config.yaml
n_layer: 9
n_head: 8
d_mlp: 1024
norm_eps: 1e-05
bias: "all"
init_std_down: 0.0
optimizer: "muon_variant"
lr: 0.0115
lr_head: 0.0042
schedule: "wsd"
decay_shape: "linear"
train_tokens: 294800000
dataset: "wikipedia_en"
MLP neurons of a small language model. Each row is named by its layer, matrix (down: output weights) and neuron, and shows model dimensions 128-255. Each number is 500 + 40 x the weight over its row's rms, rounded and kept within 0 to 999. Numbers have three digits each. A neuron's up and down rows have the sign that makes its largest values positive.
A block is one neuron, or neurons of one layer that tend to fire together. After each block is what it responds to, as a language model described it from the Wikipedia text at the highest values.

L2.down66:484533531542512461542536450471442496540461485496532456481494486453488460468471581523595460576462519561512540466531420497566509513462520454468468478455518507560433487513526532566478455527447551474446458520451480469485502547485535495531434523509518449567556531534484493518528523518489579535488627467441434488517481517557487495459470494472521453495490522572423514518508515488545479503503
L2.down119:534502496492562531556556541537452496480513416502437533492540401486518439537497604481519460499512455518523511481508434442480495495432513562447486477516437487469406458531541494547433526534459520426507515496578564487482478450548509550442559436488515520554495562433500463486444493525485541518507458495516499537515472437520500482497473461486477606531458522514480467448528569497481445578485
L2.down314:502540455508515534495526576512452528518519481438476467485482522406534475519574496481569477557508443488564461478516508530493529518437542501435459585449532454501500525448420508440489534466481569522552571492543490476527509518443458515527461532562587454499537497545505496469454510420423483503444529503449526495492490494513506472507435424463563516490459522476514504543474521500476561511586
L2.down320:456462517492426473562529520400465514401496466500490539528464548550482536483560450550420474466544459433525528441498518468583415503558462483485430415487518482514492510517452482520487569507520492500515577501459528479513495479485498521476430500522519491505506512473486495458490547507493491503513493459491563510549514503575541484564484433497517535511596532528499500529527435554509519537532
L2.down406:426421530505573522453548490508455518561547447498490505541499498503526538488509609521570526555452531548543483459568489511573518534531496547444455493450486490498462464501482476495494566556521457448464499525559486522500489564447590467492533549526552437523483486513447431470530506437499483493538502511543493462557510430488473523510479538522469467469490567516522584516458456404564514454506
L2.down465:484548528479514594472477503477485470493551493508472544484505471512535451496499567519476522523479513499520476484486508484500553443473534462427454468556486497518472415461569515500554515504530564471457510412536465455579467467529518459495562580540558501520470553451517497459531483502589482517442566544548509540449476523507479507509482415469439488558487543473525494454612543546528474504505
L2.down490:525525444496532508574515527504440508427442475515534548512487513519459434454487540495505518483512435569517509495446439543544466514528484534483458422416469481471556421539488472505560520531539516436463504431398486467475494455500481496491528555421482481596533511509512467521517473510476576527404519514533512497488452459452454488527430431515519522565542469497508472530456452539494466561448
L2.down495:543511595486536463476596489478518440529477530460505569446514432514492473451522535489465553527490487480537567502481486485595625455528498512467478507521460496499468448519498545471527479476505546497488508514454478492528561475495510461531495465580560539490525468493494477469484507512486514476463556457521472573477481449535465524567484412464458527537547519502439486546552510484450525540467
L2.down500:438517504428496514492497527522512469537455422392563483525473434529529500507561514540516472478524470481548452422414460509557475472521523424452454523546489482538503464541545523484483449641494502511569452491482470467514486467393487468518533551469488450497489565480507498497521493483457573466501441554505448492525499465548518532498545480498532455522396471558520498500569562499420541447547
L2.down556:473425591525531475496469537452469464554520536484539502502478467481484529479512497484538422565463478495525507501494521494535533531585481480442527427436510513545453489486489525439563434550504489485506473424550453456533566472515490510488514500484520512477490521506520513552461480523453418504418511540575500452458501484466514574531532602478435570536540505450440476545488567495460476540471
L2.down598:550483495504462481538587525522484486445513481489503488472464492441536532424489467482564529521564466503529515473473506494550516479504557467554534523525511589509543461467541563478465499453484401557436499426484478558510525526561485488579506571496509510506433500514509555490504501453451580511485470526456550534509509442474506440478516492453502510462590550514531444516467485539475484531526
L2.down665:484514501435512452470538594529434514527518513443508531505522461497483486470582601398542529538524493490472506449485518414540485550486464501508513469482501513456532584430523492461493499499476535536439494523494480506483518437554485461473458559477459520477435504503524570503469482540528455429437424511548559466406527456474466574528502480470511554481519448464517473494525522507547484479477
L2.down678:603546508480558549508501531496478527474495463484439580496550556464569519448494523491502554526518508495452410479460521487460489541546489497540509540504496538443467440461511519471472520484517535519494499499477459492479480467534500431478427448501443477474453565406577563473506526514413513490516463527529570541475518507572576518545543458475542491500491551530410462431526532525584436484488
L2.down722:479467524487495462474506519487454497545557475513478523484501496503481470515538479511491492456455479495444514556553487494501476428495534491559492446492515528416576413555515531501449487481509504517491505423500487508516485508543505451461438480566593437476477454521483528462585501448479509536459480478531502535511571474476422441527491465493516390517571481496504519437464567498544479460610
L2.down816:500437479511578584559483472529426456474486549450552543509448476492448533517447451524495480484482518452504556512461471471498517514456456533546523461506513490496566460536455494494541522463496517456462447450535463492537524498505557558534563499493390424448562539541493520512534497506515524462456496498594446445471487496539497520511550506473460527554509439473476537530530431529439535424494
L2.down919:492521464486516536504573479516518511442451458520579441512470459499518536463434450511464536493537423501588400463449511516464547488530491470523501532469456521467552517445492496474447443525576533556511517509459426545562536509459450454435516503544486533494471490509472500502497453587449547504539463473489507466521531492474473462539556435537482530509537522491569457533441530544450526451517
Description: Adverb endings and change words. Mostly the "-ly" suffix completing adverbs (badly, nearly, extremely), plus time-or-change words like initially, originally, became, gained, remaining; also Japanese-name kanji.

L2.down32:548447496528433525584551489483518557487506532518524486533517448505458495375472466428444550508493491474475497584414525482535433556483520464500536507568580496569500513513445555523491493493490479468533529524520502539518509479519437535483548502465504527511499565503506492450474529467531556463484464518528502545522510521537473518489510537394464482570506491513472458551502515419458477475471
L2.down166:531564526500493518492500523455522511455455503528434470488539550513459498481467541518545509523491526515490489542513599512582426513470474473513617478471497511512513505531499532594518480515470510442496488500494473473400499491490484510532476454461490555545460523467496473545490500494527504546498507519499580515488480514553496536561552507470434399433547471544453482534553479433529495458578
L2.down222:521488466487465498531620520519536459539544504544490502518422458474485558501451461492426467533513456476496532497536576517553511543474524459492394514534586500545531571538554478505427420464500522392511476502502580496567469520574474497476485560461514512515477493522602463475454517502490544506487409529538535547526529549601564514466518471491535496491466514466491576507534500485478495482526
L2.down282:566546504547489471494485546496533489453505494513463577495525517548497506403582463549472567485458533468588504546406464459459487565532496447545468424515472502534497492466471565481450503473495471482447527505439499509536649469474543521543551480497463513517509502499554470570471462532539490467517392399468503514458483438496462500535531526526509482504502457514518550436485459515578516483523
L2.down483:540477502493468560531464510444535397478525496479503485495450487556449450571455536486493548470516455510456490483520550514554479527466485528484493482404533617490487463563510540540492555485489536505488543453507479560462495533443535540506477462546474441508517485503519494468427538460495522486478429555538526547501564581594485524464480528471463554477586514449539515521503509433477538473484
L2.down596:504523511538537456451542425486549434484476496500477513495478528512527521525504624443493519476521541510465539517529606443464515542491494559519532502510552512528445529553500492592451430519529565482483527456512517495388559527478486516530429404521490520528428537438540510533473499449452469486471516550468558544469543494492539515500497574504469520559500469526550496533411549523452558480512
L2.down627:508481531479406560510472514496434479496564534596540490479440490430487497461584472484477494533535544471433534447544457492570426515546513509556475488524477522497491454501481502477453538465502455524586463488470498538573577489468535519562529481456504447526449578471542449536439594518543501510446408524500511447464513491499476429464510470536493593445482507471438547476499409565504528492455
L2.down696:482550501512472550509434522471592495424518575495495519572511501588475521478511551541485506547534472518475483539509513549447450430441553485505520557467545521530538429518475457504514558460481503566476522539521482460526475483459567535520465449505448478528498490517526469527515482489516483508549450446522442513535509453531487549468467506520498519472537480539374524561521418480488467562519
L2.down698:495519440502499508524485512438481551525475416456515481494557547516534407491583398532473556536503483522520538582485492552502491466528469494483494478439520460581464496471488556454482559492568508554563478475514469474494500493471526463526489483403566503486495514438412511448527466523533430491540505442545516499580543533507457518479493530477510499537607522461541535475490551526415496458481
L2.down796:537520478446484505491571485500511603536476500532500438543540375477551416507547516493508510515505471519578558446525469457485582475523492481449504460429503511489490545511531468461485509483541497442544458523490437489533443512563522523463525523468541483477557543453459475492503451475460516488551434538446481534475529491517451459485557430514491440525538462449514511439412424522544516521489
L2.down804:509527500512407485509470525471462477548511512519497505442476474523508529465531437463584511557537475508421393519518494552447506525520464532503514492434537532507474530521527533521484463550478587491472471476455483464507495489527542449480442425488515531494497422553518518468480441486481523513544473421538509548507519525558464460475483501521493511498481441488548536508475488496519479417529
L2.down865:477490445436514475469510543499484556518479472484437494462472497534554471487520411481520579439433519561489487510463475559462526562485522449426457444480542492540531453433504508532530494543543532505411517475415565455573549555512576471497587458457509513497523503433454449532548536559565523453532527505509512563534499411461484436477492525524544437456498495497486546429458523482499558543482
L2.down893:482575503574493535508479508519459506480463449525481536498449482503456448442441507540553584562459524400526556395521511491481449557512516510457522530506471455613463492578481496533522444582527486483504405484509555516446542443475574551517500492452563474487559527509548481493499416517514445535522519532542554493486494523456492454480479504497542494449550441519530487485547515516504517409503
L2.down929:498523558503424471445478520494441470479451533472483508578490554449551457470526471404439526466519520450524473490507497516537464554467517528501506508454574514455436554494483527557510462490453516563555443513519489427494497487446432561460465479481535511523623493520487472506496478499578466484429505496493546521490496525500509568456481440516492524491481468516529533590498545427479541516480
L2.down947:511478450503447494509478473484444497465503564526492545443453500521552556503505470500524515468563517563464468552402483471490541480458497378487496438501515473545488503499528431518499534458546529460461483457560488465495554566427626570534529471492459419551523454506482572484487501479452443485460533532529537434519501496506493474555444499512526451480541460509422465465491563540447454514582
L2.down961:484536449571510499451524414457536467532562501519542551503442469448470531523464435439523554527491517458508502477511425438532474531500532577530492566550404500595473463485452506534578523439457596419449549439502484565488482484465522445486492547539502453532544482487508528485529483488549506517494452531394552454508501524521461500508517537458421505469531509483486438590539497478474543500537
Description: Life-event and timing words. Words that head a dated event, mostly biographical verbs like died, born, retired, plus During, Date and dates, usually followed by when or where.

L2.down54:585561522553423544494502520503491472494443487515483496531441493419438455465536477537505458462545571400506572536507415446485478529491544434471512443448460478531570462608510493566532491463448514546535480510548489563527463470504476575567537463503500487500531520582547432510562488507506498559514479575556478483504535486534438480490530531506519511474521514436496485505478468497580540464510
L2.down69:495527519496506604445462479502484458469573469550517526497532480445489514458531498516573476480452542456546528480473445498487526502569541539548428495491403454455486560450515495448471483525513509506551519508559467488546527513477572466505537467492501436546526566564489499443505492549543460554510466547521508477450491479473493535573441456529458513549484508403573474490557505602536509444453
L2.down78:486453460489552566480485436567462569496494505499479448547571559511543470481565441531525562464481505536461509535429489427431512553417467520497485533460463437523419521500549497421511505519434528399503530497503523474538523458558506533466599512478480478449508531546449520434526487542517489475546495485558477464427514477487472502523436524551485503447472580464515460532565470441515521404500
L2.down150:518515469435455466438508450480551561540517461457426464549530475520543559469495448515451597554472465483406590539453531463514522481481523511487443550522463534527488451534480443492501529507521519545491462488478485455506560478548488461463588521534533521464522541466532534451506525495537457512481472519530505535534488492413458555603543518518516539425442519454505543512483510548499516434506
L2.down175:567451450498426461518506563461442597533530512470544514458506471560483510508531483505434468527559494578492485518450478535479436525528476475487528471510486531454436468483461397581519537515436464532525567522488522565455479501504513480476509481513458529456390454500575511487537536432462463420521525508465491478550543548539513499443552522496475481477527499474505461462490528574414599439483
L2.down220:494579484565448517486479552466454491525489491522487536584457547494463537488499511435522462444541519454518494487488440544520454441560422582470593477518498470565527487479517536559473446484466428535522463498530476548463437528477465540535493428482451559444478496495532496560523522498565518544500549542523466472507449474449481549468435482539519448525575542522521512512512579504509541504509
L2.down254:425439417483484568568582533488460485431489472499463473499424495559561564437530432509442527429502502487519502551482555486542534450439513503575567549568555484537549469466488462477563540471482475571518423496547499556479492541466507500457513393449474485471484581454520443533531451512538536542562484556517463513482494532512526484436465483505540551478593502498493472513475487552507450442507
L2.down289:564531427490491510508509486489546538544502412597471486476499478455528514495480522486508530537554482463479499556497469511506509507536446507578495533510574532497483476416537510520554568472482428459485533485518450451502514522539517565475481554427590484453529446523519469544576509430476505382479554516474480501426474509547486554455470519477435482514478550535472573518558540573530465562527
L2.down360:483541539469475593444553566482484470485568423486471489461496477491538554452460499548530524560488509487479471586511515530430485487531418503480463490483465471462459467557468523544538550496519495461623465517472481487537514426543518496493488445466485527580492503570484528497548480503479491501437447463471518463486472434471566496473497478470493492483476446545569531520496491556465469430536
L2.down411:428529471439436484474502534554507550459519514501484507484534396546587481392545512489515517545483527552511525508439434527489505525484476494459489490443504458468514456495534513512535537520538499502610499470428531502457515447490530497470608513475436503585477476436538476554462534490533470505494534551517516507513560536462503520420534460457523500517437498521493486434402493546527530484457
L2.down450:528474554523476519571397434442519517494507495459483519530487533532453462507464506570489522493467477500449494471462510474514410519571586475452559527494516524530518548516540471510556539483443477492504491505527532549529455503472496485509483540510511428439478566482421526431503486553589554487464466569465419514541503476540480390473437414452476445500497483524471502565539518464465545461535
L2.down571:504524477508511506495527467496504514542440533498532541581483538528481468534423496478579447505484469505467547504512509516474445514516459479481435524552512440496477501572560511490552447547483474457462553608478460560539507515511524474435491503486493497578502533511558487474500520499512472499565518493491468493474512452502581548511446525507513525538551475437492459499505422503525501494525
L2.down575:526550493510408496505512490564493502470456497456487415499531473580471465422509544508500518535476586465558506527525508463397489528520516475553537518428460580537496544482466494480429585485441491489479528556538474444504510442448533527526525545464488520521473522498498474589511517572461541492531559503510467572524557401499475488534495502517492486481510412559489552473501528463546476517550
L2.down613:518510507460433494474467473487503430484447550572437482582484530467476495456519516464522509526482532534581423524431490479587499518398498595442492536500524509472486571496527452480515510471507512491483542476476482495495574450497512513506482573470545469471584516522511514487549489489522510436558432478492474438424530499536490489482461533475503446448530551566519553536520533489454445525489
L2.down883:516408501476524542439448457514560493491527517485509511558465447511575505561488532517509529516511487533463479529491538550448570435514529484516462526456519523467529436475474442470472518534559459457528516476548473520451441509462505501466559497514490471503437486537506452452546493360563405390493455558492527512502484512491555520517485480469496490560511477434517487475381458555513425514516
L2.down970:450523470439573506566492531415485476504451467497537462497517539476398511491501507505513507533599511484545626400418507495575494540478488500446535569500514459556526536412504451542525547523486511463527480581546484461468488483488458497494590558503565493482525569516497546479464571481432442506538473450481506513446492503412528525506526467531507472514546470489497546485503557520560468570551
Description: Past participles before "by". Past participles and verbs, often after was/is, that take an agent or complement next, such as inspired by, directed by, followed by, led to.

L3.down942:515520501512431493494506549462461455490486431486445453450479506461504462499521519503576519420560534505484486522461504466523490503518574382561539413492467560541503455444526518535469560450495548443522511545484484526477474499495483543477530513438596467522521530553466539437545551515448457428584502496513502531477476506492512437502519513513440425530493558509496561470531477481529560509543
Description: Past participles after comma. Past participles and past-tense verbs, often just after a comma or "was" and before "by", "in" or "to", as in "designed by", "collected", "reissued in".

L3.down420:499508501484484562462493471496534473602451577605544550561499457469461505471521488484538506580527554603492460484513488431441512499540483466516504473484478504488449424491438467522525456560482538515540481452345445537476478470539498492499553502504542484538585489451446510438494445488536496493482485473526501526536533580506500471484467575497472483506448540445480463453479545496577464430584
Description: Section-opening tokens. Early tokens of the first line after a wiki section heading, such as the first table-header pipe ("| Year |") or the subject's verb ("was born", "died").

L5.down90:619551550469456454615495428500500448513481487502443493561455551480611466415402548497447456472496529487478499531487581497440529538486472512417496490417503496503467492485565474558422507443514547493500465486549521499553501490413481478462536532433526515482567543523502518519505530465516450515526522504476556535506556466540525456471499519501468487494445546546481473533497501476489502483491
L5.down97:540578586546437511549531521439495529444492396445530525550475520460560510504537570481463495445539504463524483450508520439494549507502418468534548489489466448602484470527513471551482500454451456527492446429508485478507452472473491557567560535464535518473539525539488502527500466511531489536528502538421461566471507526506550487557470489519469502513504504522500531487509532566522527479533
L5.down365:478455556474569505539523481466541490417468477470456542530523516538512496444506551422516457458532537490510467546504463479526521500468481434445531493433428527462501415492486542519560494471475594502479480443549514516545582515482485454565502485555558535501494507542476503548454463502455479473479459462453508487498496482519511475508470506531428506515501493473546526462515560476437521441548
L5.down497:655561544494478465484471518480477483480468524489479550547484486533496488409467526477506422504545559513450475527494486511480547516455547454475542463450543478542596530521528469546505459519518513517530543428460477493463518555418474521494551529439537454557478438502462503540498518438386450542538393484477466551524551497560456474461499496482519558527460381449497503577504480427471571497493
Description: Passive past participles. Past participles right after a form of be in passive clauses, such as was awarded, been certified, is located, usually followed by by, to or in.

L3.down43:503575457437471496537488560561519549451445455423525511492506538498510495551485492479532470445483488567564497482568489474517500485449538500477488457417551501551500491474533442489508548515469468567434488526483566573528533527577463451521471476521502522532456346473420561484520574491491470575561458509524498498504540503527473535551499521494538534475504516483513434463359598476526554483474
Description: As well (as). The word well right after as in the phrase as well as, sometimes sentence-final; weaker on other words after as, such as part or company.

L2.down3:611455480532526528494481474498515497515489514464492501490515507560530490518506528485502466539506443480456547501535542455492403497522521479461468530460502490523492456496581592434420417538457518492548536486535498505532393499545487473495498573527512458462529436418541447572526516512424492506435443537469511537472576474484474451478547443592491510446547475542437478488430498587493504480445
L2.down47:484475443522530507512529547514508509433578445445463461516494503543498475506461474489520512475452544446453577490469489450401537517481525514530552503519496480487553469551581490533505469464504528405489477486536524504549524428525534624479491524539498469521526565444513425452533518546509512509503522519471483564575485424486539495525530548510444557444486456460525543528492541473438470519436
L2.down57:490563557433445532487474457458478500471529446475459469552535524511550499542532495518510497501502516515522489532527513500493484481556426515499539478488410462494538583444492443556507435504543533479458482483482488475484433424591520474418544441513532503429524502444495479545421433480467462490572470486476487578501534503565519545507528541464525457484494552478525449520401498473493434559474
L2.down90:475533596529509463514476537565534456493496466480470507539582525476451563476486424441473573514483397564499486512451452451516472470428476483519548405525556451487521494520556499490541524555468498485444497470483514447498512451530454498519513491559464521499508471434461481485539449531537500568514482477457530560569526457571458542515577514519502537517458457466498512435477521461569545553488
L2.down177:510531543498574595521494527477514444550490496459502427455538446497458513503498529467491560503499472508478504501523529497562523490571515479424601491451409495521456507604558510499507490467461507468489377508497523514517490484539457449465538517562526520419541473515506513527449476462521496410449447521550522474491491505464456536493536476527533486536513585541540528534488564479540524568493
L2.down236:459524482467511532495499513429528519525499497432549497458493480503523492543470512471517540517457490561535502420488624448518476533466575571451488473477487476569495537491520443547447503455548574510479558520526468482524461504490512470516536535549459540529551468509528552487435458466529456500503392411557480502490431410403541509536498476495567521537549536524459524474544489476589592568596
L2.down382:458558553560536446460494501472507474479496480506442503486491485506485488479490513479542483431485489481481479449556613512519508491522462548491483534445414474501491496451448479510526574525482610450549507522497490562529470508487545546488474510494529536506609428513524537491525457489512460547445524408451498544575426511510479461472487514512538493589519503538464584587492425526457465530525
L2.down439:442548477480605517529494420537517600530549507468530527454437480527499486491429502468492517494492433414488529461459516455477488467495472531524536520452547446480497497491453512541558494461440468451502457527485493517545526533529440527490473452515546519472517414514510506522440469467517482513485536540499538486519505478502508449491508568555525512520482401540517560592476500467510471529589
L2.down509:528513506499514532473510466501515462560517518490459441462530488498449594576470480477524473520493523566482579448520465507554409445532501482454519548529455459494493411537536504565547410549520525487515482494484498419471552518580543496444461495563403530509539485481543458467465510483538544508446415535521534580510476452495522471534415539439556473504491521508482506447576472507491528481521
L2.down718:536493519463519528481436505510477505554486533541500579447501565482442547540619480501511481470505561481539524544490549539519496524510426534536440540449494467548479456513520448498439476499538487503513498420523508603541439488543483451493510550556552466501477488519472488504483497518463545476496504553576529472449508499497508567462556555478504436559493519479410506530517502482517484443546
L2.down737:482550520467517442476494531522467484537508505507525447382489511524486495520440512541466506464506470513453450456504418519487548508551503546408516541548467442539541537483583530556469503569459516564495453456452541445608476502539559477452458499534485507526534504532497588532585500463588484434465488461517474454490473447526539478420530456487523514496469519500521483477465475481605516519519
L2.down773:572503485429533503496509540537586540545528489484516533584440494516516549552412509602437471501448424549412558533520547487468462546482505462521443486528560477545612488551551528480435550576486473494485562447503520457517424477479475536476499481499509498517510566514586530499507561421495456508564413524492492488491511469554499481497450487377579487554503571521472546529523490499492484505538
L2.down808:487480479439506476462469513524541547478561543526495572489584535529488515430498482569468521522531502539515563471471489460468468489447392439537569473480452456551527468562474523499516497560448495533562562522459576487478468493522484539538476528451444446584455548505501538563483525525480565539439534542570540509487549434642469482491581509415473528511515509519565555478447446494530525523491
L2.down881:460552415546489550492527487489462463516460427524455454515524428496502461456498497539450451488476556510549572454526491453483509467477433536486567538504502521515510536500486537571461462484485505495427519535480442469465546531507582489517450556501517565492496496561460445470463512480477572575497521488447604537445573466457483483522538476490534458561496494533510444478453552528543416585468
L2.down943:491550493480512478506449463504455533525517473493422475507541534555484491509502488441511558497446529468578522523475455484487490536530466533483542530508467504540464504510556496520467503476460482507474514424535460398488482527552469490531563487521528565447489592438500432488489512575484535450506522560504472473469485469554462514507445479550488494517513475520474568515579444474459524527465
L2.down982:552497446434460479562520493488586531543452426501477491481466500577502473453506554460533511496423479491517504489474505456475472481519547476566401430506570491486463525477521455473474545480505482505542522519502446646575452551574535444504427537456578493566505491453472517548503467445528615501531450558510486540486510471498512500438554550492519500418495477570444564515504569500544483518499
Description: Degree and proximity words. Gradable adjectives and adverbs of amount, degree or distance, often comparatives, such as more, closely, closer, deeper, less, high, and well in "as well as".

L5.down584:486526463503520434516472541408531523534519497513435498497434584532464505474479558485482512540521486487485460512476555529513456509512466465490471554498528504433476482496499500536491476532467575510615459410523522484495510472453500589598489446543466485468538456498521490511506442537503538503446398490476529468470439559478524537494442498561481553490481529520514475514519480520556515473490
L5.down596:413527507512502464397514481454497449443454508506439497453471537553497508477529446446534544556477516428478506485462522525519487546470585519513504551576529512466491480502563529517497562555462486450547474525540504519490470425470468505496514454534448506432445459531542527461568527462494433568546505502516570503499507487440511504503469545551499458430541527526527403507437522591598480544466
L5.down614:545471516465420509429543505467513436442541457534447560649527563553476505471546488454525479571463489502507471495521512490453512548494488465474565556547498485498474547467489487525507462527518514548511431475515541511529548495540486569508551503540456485475434487506477520454495530467490519504530564472507530503483483436493556518444513469510481582524517546448574459505481505485516534424542
L5.down656:474471529459475503413501492537541487518495467468523488509466570506468568506514457459493440530564560519585456540502483445508509528498512533512448610540451575458477515474505509546445411508516563509533517525434453515548485541527554535503535553479452486466504489460527520453461514503489460478465473533491528441486517450505498454532464455544493471443492439481516514528477566403492563505503
Description: Predicate after copula. Verbs, participles or adjectives that complete a predicate right after was, were, be, been or to, such as removed, dismissed, active; also table pipes.

L5.down237:520536577477520509498467501527502520481530462503471544512458508428537444450549486547510584461428530510531578442498533450449547460489498534627458476457470527533511580577468460579487545490492469487515509459559462453464511555460498560500479557439432408450469445476472478474534461491518559592550590549534487425498473563507461495521566524495513487454470503519567514491472494494475477494443
L5.down281:531525542502447475532528536504567454517533464492546456575453510463523495449536491450505455415460536539468467449453561438562469523507455496438527466456475508463553463421426537539487465493523489439533567519541464544508566476523500500463503512448500525458443526507487515505447500416481495477486518455459526461459417369472558506570511523512501521500551555516505546497476519555525500542511
L5.down622:498519472454518472571491412481415538475482470541524519484437539513424462553471538484518463487449486459515489487494498497462499537522516554463453496447436449510500475507536503559524472516531541505520527498432510605483505530550524558485537585455464514491520547468504534475515474485536532485480462458480462483536529452406498536457402561539452474427532471512522494601507455534499538541495
L5.down643:548509547514499543546506583529534440638540446531560460483496540457466471524508558504494512552464461519516482536559447438580520493497394486566468468444484521562545532500544563500472504393523536499513509496452509475498508474491527453483485511545542496532552437509485459466435506497458502521487470514465397560477465527562496489444445437526547507494518481534489511527495499518490526494517
Description: Adverb-forming suffixes in modifiers. The -ly suffix completing degree or manner adverbs before adjectives or participles (extremely creative, hotly contested, inversely proportional), plus hyphens and "more" in compound modifiers (high-risk, week-long).

L5.down368:437460433543634514533506498504490490485559464553478587544551439508463514484460528552465472518489487470479557427493481559479456516429485484578487454541486458456512506550467444511516468498533502543544484516526537467491483504503554458508425485451525462475513484523490473496488389500543508523443499481543504510488394541526481524523552496551526457543490443491489510533458557560465493510508
L5.down455:516524540561578430528541481487465548466500420473530610457474453450494439408449499535511476520522507535512542519533500465524495524513393539476476522439386495552484602487513459488503558540555500536449498423475485546588463482463496579524523515534477484436548526519473511480466481543527476585341487474496519501561488478464484484547440416534476492532517488512489470442479544518552469565475
L5.down490:491445471514513478506536519522462476500547503468546590572544404451457489490480542524567483489473474473435494497510514459446436446478436508509491393535524469489503411454478533530433489483481513460495536478504449560490447440402491532491499511559526489574526509589481520487435512515559525463486498482498527459525466514560485502483497473535471483482502523464469493505463532501571520532517
L5.down986:519480510499555416476500515453456489512583481437505508560519488483478485604503546550502489496440495565535493494529470551497497473508500468505530507534446469504452413492467554522589500473503511506468427528515472488467496569450451551538428485545426451497525547531432454482525445450442458508518460443458443485539505453426550463473431492533489528478453525412452529535497572553500451528385
Description: Slot before main verb. Function words just before a main verb, mostly infinitive "to" after failed, able, wanted, possible, plus adverbs and negations such as not, also, usually.